Weights of a small GPT-style language model, trained from scratch on English Wikipedia: 13 layers.
MLP neurons of a small language model. Each row is named by its layer, matrix (up: input weights) and neuron, and shows model dimensions 160-287. Each number is 200 + 20 x the weight over its row's rms, rounded and kept within 0 to 999.
Before each neuron's rows, "fires on" lists the tokens most often at its 100 highest values on Wikipedia text that the model never trained on; "fires after" lists the tokens most often just before its 100 highest values on Wikipedia text that the model never trained on.

fires on: " |", "0", "2", "3", "5", ";"
fires after: " ", " —", "0", "{"
L8.up1134,191,247,207,210,229,196,183,192,192,198,203,221,172,193,163,212,155,230,209,202,211,203,199,240,233,238,206,213,188,225,208,192,232,167,216,190,195,167,201,225,231,164,181,160,233,211,164,184,187,222,164,210,198,179,230,168,199,184,239,197,219,237,194,258,198,203,203,217,211,219,165,185,202,206,182,153,205,210,173,205,213,194,209,184,192,198,198,221,217,223,216,197,218,225,223,186,234,195,198,187,193,190,183,223,175,164,177,212,234,205,190,221,217,204,174,208,199,192,235,150,203,212,212,209,179,195,194,186

fires on: " |\n", " ", ".", "1", "20"
fires after: " ", "%", " |", " m", " No"
L8.up1917,161,143,176,211,211,185,197,199,227,219,186,194,209,190,179,205,201,196,254,190,194,237,206,178,196,196,232,204,224,199,181,212,217,223,202,205,194,214,199,232,201,166,181,189,200,191,212,206,234,202,221,196,199,181,227,176,196,193,199,176,168,231,208,191,192,171,210,173,195,232,235,225,175,172,178,199,215,225,178,183,213,218,166,191,172,167,194,187,194,183,194,163,179,163,203,194,205,160,172,194,219,214,209,170,208,185,173,178,191,210,222,216,201,171,199,215,192,180,214,202,195,191,252,222,195,193,201,231

fires on: " ", " |\n", " R", " Final"
fires after: " |", " ", ";"
L9.up1758,172,205,212,187,233,224,207,204,198,232,180,177,184,198,210,165,207,209,176,198,223,188,208,209,215,211,252,206,180,217,192,211,199,181,205,210,206,182,198,224,202,221,211,228,224,232,181,186,203,194,202,164,209,211,211,195,186,179,208,190,194,181,231,195,202,176,196,202,198,200,221,163,213,213,168,219,203,197,223,204,213,232,237,208,179,184,230,209,179,211,185,205,194,223,188,226,243,196,211,177,210,193,188,202,231,189,195,220,217,188,217,210,182,208,195,210,200,181,219,205,197,185,210,168,261,197,191,202

fires on: " ", "0", " |"
fires after: " |", " ", ".", "10"
L9.up390,238,256,218,213,208,194,233,265,190,249,197,180,218,181,232,199,195,196,232,202,161,226,199,170,172,205,181,223,233,226,193,216,205,227,257,215,191,195,225,203,162,220,214,206,194,183,215,199,194,208,189,211,206,191,210,213,205,168,228,242,196,189,192,194,221,199,219,210,235,210,189,220,234,218,183,212,203,185,214,199,215,210,209,161,230,181,232,179,200,184,175,178,209,216,201,205,218,212,192,184,222,204,207,175,230,220,160,268,203,164,177,209,203,229,194,218,196,203,240,189,212,171,192,210,210,198,180,212

fires on: " ", " Embassy", " of"
fires after: " |", ",", " one", " was"
L9.up677,188,186,198,200,219,226,187,195,203,199,206,170,221,209,217,168,205,228,205,186,213,194,170,223,215,200,199,204,188,182,208,154,181,210,233,169,165,208,207,180,213,174,181,198,215,210,217,193,157,185,201,213,182,236,201,235,203,212,212,191,183,181,194,217,198,209,172,174,216,212,214,189,221,222,240,184,227,154,197,233,193,193,230,166,210,204,191,193,190,165,199,185,182,218,200,206,202,203,203,176,202,227,213,185,180,207,187,204,234,201,181,197,187,189,203,197,232,203,175,199,166,205,214,177,188,220,235,216

fires on: " ", "60", "aim", " In", " Her", " F"
fires after: " |", ";", ".", " H", "ui"
L8.up1688,206,158,202,223,182,183,206,203,172,208,197,196,224,207,226,177,217,187,199,199,214,186,156,161,211,190,187,227,197,211,172,146,211,210,228,190,197,247,192,192,187,211,207,210,244,184,210,198,186,180,225,217,242,187,218,191,190,188,208,218,205,232,233,151,222,185,175,197,228,193,210,172,215,199,212,170,196,172,229,172,176,182,187,164,202,201,196,217,235,178,216,173,194,197,167,209,218,175,195,175,178,210,227,186,193,218,177,212,227,183,201,192,211,212,185,226,209,207,218,215,187,203,207,197,189,223,198,210

fires on: " ", " drag"
fires after: " |", " the"
L9.up569,202,172,216,186,203,200,202,199,202,232,182,203,215,178,185,197,199,230,226,193,187,208,191,209,219,217,206,190,196,195,190,219,210,213,198,220,172,232,204,163,174,196,216,196,223,226,216,197,179,220,241,210,193,184,171,191,200,223,233,198,188,180,214,195,184,205,201,223,193,180,234,219,212,225,223,214,193,193,172,194,214,193,207,234,207,197,234,174,188,189,173,240,213,192,184,229,212,186,193,208,191,225,236,177,199,186,177,211,226,235,177,212,199,192,210,232,231,209,209,196,195,148,198,242,210,230,199,248

fires on: " "
fires after: " February", " December", " March", " May", " July"
L8.up1682,182,156,159,238,189,227,220,188,179,244,187,177,204,212,217,197,182,228,200,209,205,216,189,220,230,192,226,205,169,213,188,173,168,213,196,204,168,199,167,220,207,184,150,208,217,194,196,224,211,189,188,205,225,211,184,223,240,207,180,184,222,217,198,173,158,185,213,196,205,193,227,176,178,215,207,164,197,202,205,184,218,181,178,190,200,215,222,199,212,228,210,217,169,187,193,179,192,218,195,195,214,156,208,209,211,202,210,172,228,225,201,205,190,208,226,222,187,224,195,200,203,160,254,209,203,167,210,202

fires on: " ", "00"
fires after: " |", ";", ",", " "
L8.up1127,206,190,226,214,184,209,179,206,221,199,215,198,233,235,217,199,194,192,201,196,189,176,179,190,163,230,187,229,169,212,194,227,190,230,184,207,214,188,202,233,195,205,169,191,221,186,201,213,233,227,201,180,205,168,217,221,195,205,200,210,219,227,172,179,201,222,191,191,189,180,219,209,176,223,224,208,182,206,223,195,198,192,204,168,198,196,198,207,242,206,210,193,163,192,211,208,206,194,201,219,221,174,214,208,179,206,158,196,192,226,186,237,198,216,212,206,229,186,176,244,196,182,222,202,201,186,216,251

fires on: " ", "20", "19", "15", " of"
fires after: " ", " of", " October", " early", "–", " June"
L8.up558,195,214,228,213,193,229,207,232,177,215,232,226,190,197,194,220,173,235,207,224,189,223,167,226,241,205,213,181,177,223,181,245,182,158,206,226,204,226,204,230,203,217,220,219,246,211,189,220,190,209,174,205,216,163,232,222,189,195,209,219,206,207,192,199,188,187,180,194,246,196,235,207,184,211,190,214,194,201,192,195,240,186,165,201,152,195,209,201,166,184,212,201,211,202,212,200,221,225,205,218,191,205,218,201,200,165,218,242,212,220,224,202,213,226,210,192,207,202,176,193,206,159,187,221,221,165,251,181

fires on: " ", "0", "+"
fires after: " |", " ", "2"
L9.up1644,210,189,203,194,202,180,217,176,212,242,183,173,214,230,176,223,209,192,161,160,217,199,205,213,215,185,179,197,219,210,178,221,181,179,207,200,184,207,177,177,211,218,203,191,205,218,213,178,176,154,162,211,193,213,193,209,210,215,210,186,164,193,225,199,189,160,221,220,151,235,182,202,209,183,195,216,209,208,199,187,211,179,183,185,210,221,198,196,210,191,179,235,231,189,206,232,214,174,194,209,182,186,191,202,194,192,197,183,202,191,184,195,188,178,230,201,187,203,179,204,226,224,193,208,186,200,248,212

fires on: " |", ";", " m", " "
fires after: " —", "2", "0", "3", "1"
L8.up1102,180,169,203,220,197,163,161,210,191,259,209,187,206,172,183,207,201,221,170,178,203,200,189,174,173,202,182,220,177,201,168,206,200,184,218,200,165,211,212,133,218,232,222,195,185,211,187,190,209,198,208,231,192,213,223,193,206,233,238,190,181,167,249,200,225,209,182,150,195,244,204,182,198,211,185,187,181,218,194,211,198,202,206,194,179,175,210,206,168,186,199,193,201,157,204,208,195,200,159,235,175,189,236,230,180,215,191,232,231,191,161,222,214,199,203,192,182,183,222,165,203,205,187,219,175,194,207,201

fires on: " ", " |\n"
fires after: " |", " "
L8.up1677,194,226,185,196,209,203,213,233,191,258,210,199,181,182,206,185,202,195,170,223,192,195,161,213,219,189,191,187,226,222,200,245,188,191,230,242,184,237,210,201,203,194,180,215,226,211,214,230,186,219,203,192,193,191,187,170,190,170,209,168,181,168,229,167,211,195,200,187,229,188,188,151,229,183,198,205,169,166,216,218,220,209,210,200,201,222,229,205,192,194,209,201,219,205,206,223,205,160,178,159,240,200,177,205,185,154,156,222,195,213,190,215,217,227,193,178,179,198,219,224,233,174,201,257,236,175,234,215

fires on: " ", " |\n", " |", " affirmed"
fires after: " |", " "
L8.up1030,222,240,169,186,237,182,216,221,176,234,193,175,221,185,177,190,270,208,198,215,209,205,194,257,196,199,228,163,193,197,180,189,198,172,208,224,171,214,199,178,193,188,203,210,241,204,208,192,185,188,183,194,204,181,210,205,193,171,175,211,131,200,220,197,200,182,181,215,200,216,237,211,213,201,210,222,215,193,212,201,221,168,205,204,155,225,200,179,187,174,187,174,191,176,209,224,203,167,223,205,216,186,175,189,229,189,194,209,211,190,177,190,202,224,230,204,173,187,199,202,181,220,232,206,245,184,210,182

fires on: " |", " –", " ", " —"
fires after: " |", " —", " –", "0", " as", " "
L9.up538,184,210,226,202,204,220,205,202,231,200,236,198,207,184,211,197,183,204,195,208,191,191,178,216,168,187,190,227,184,198,226,183,227,197,209,222,163,203,218,194,203,195,158,187,202,209,171,190,220,205,231,190,197,144,212,171,195,214,205,218,177,205,199,204,217,207,168,207,215,191,197,211,181,175,229,207,215,186,196,207,220,211,186,202,192,149,219,174,164,221,180,189,188,231,195,224,255,206,184,215,196,212,214,214,173,184,179,211,214,196,198,191,192,191,187,205,190,198,216,181,205,145,185,198,217,172,230,219

fires on: " ", " Ac"
fires after: " |", ";", ","
L8.up709,193,209,205,229,194,179,237,218,200,182,184,173,230,169,221,179,180,208,221,196,205,229,188,174,167,211,181,222,204,164,173,154,191,216,206,216,212,201,181,182,168,224,177,197,209,185,220,198,207,197,202,182,183,155,182,222,188,199,186,217,185,228,205,183,173,169,203,172,224,188,169,216,216,206,235,171,221,187,190,165,192,147,203,171,230,155,235,206,182,178,249,155,206,184,212,194,204,191,205,225,202,198,210,205,187,199,167,205,191,188,197,211,185,197,178,194,219,217,203,214,225,195,200,205,188,205,234,205

fires on: " ", ";", " |", "\n", " were", "20"
fires after: ",", "–", " There"
L8.up1402,213,211,175,199,174,198,195,218,200,193,190,217,197,198,185,193,187,214,245,225,200,213,185,171,187,204,224,209,204,193,211,208,217,137,212,187,200,214,220,187,167,203,199,165,200,187,207,203,199,194,172,183,198,173,226,194,203,193,197,225,234,220,208,236,200,188,187,212,219,190,207,223,178,197,206,188,229,190,186,204,185,202,180,215,220,215,238,218,178,215,201,217,206,188,223,191,238,230,218,206,202,203,193,172,147,189,195,230,210,216,193,213,214,192,184,209,232,229,209,236,211,219,188,185,193,186,232,238

fires on: " ", "30"
fires after: ";", " |", " ", " June", " March"
L8.up204,210,206,189,195,219,190,220,179,187,208,202,195,174,188,205,234,165,198,209,187,206,207,197,227,230,240,220,200,161,218,202,210,221,176,196,188,206,191,148,215,181,153,212,168,230,224,175,207,240,203,165,199,233,194,196,223,187,171,209,206,222,192,203,243,177,218,183,224,164,203,242,178,183,234,170,197,204,200,205,215,185,201,209,204,214,215,185,189,186,190,209,199,180,194,219,212,208,221,215,177,200,220,194,178,175,150,180,214,229,225,208,217,206,217,182,164,236,209,180,191,200,202,232,205,222,191,237,223

fires on: " —", " ", "1"
fires after: " |", " ", "|"
L8.up812,193,197,213,223,185,202,227,193,178,212,191,189,182,176,240,206,231,227,199,181,223,182,201,200,182,245,214,234,219,188,203,186,240,186,174,190,156,209,204,189,209,161,224,211,207,230,186,192,178,217,191,158,182,182,190,161,225,211,206,218,184,217,204,210,234,206,192,192,188,215,193,201,199,198,188,177,183,202,200,201,210,198,149,166,195,177,210,192,265,193,208,190,186,174,187,168,203,184,207,202,199,220,232,189,217,196,218,185,209,218,230,166,215,202,200,164,210,193,195,209,225,202,223,192,210,195,181,213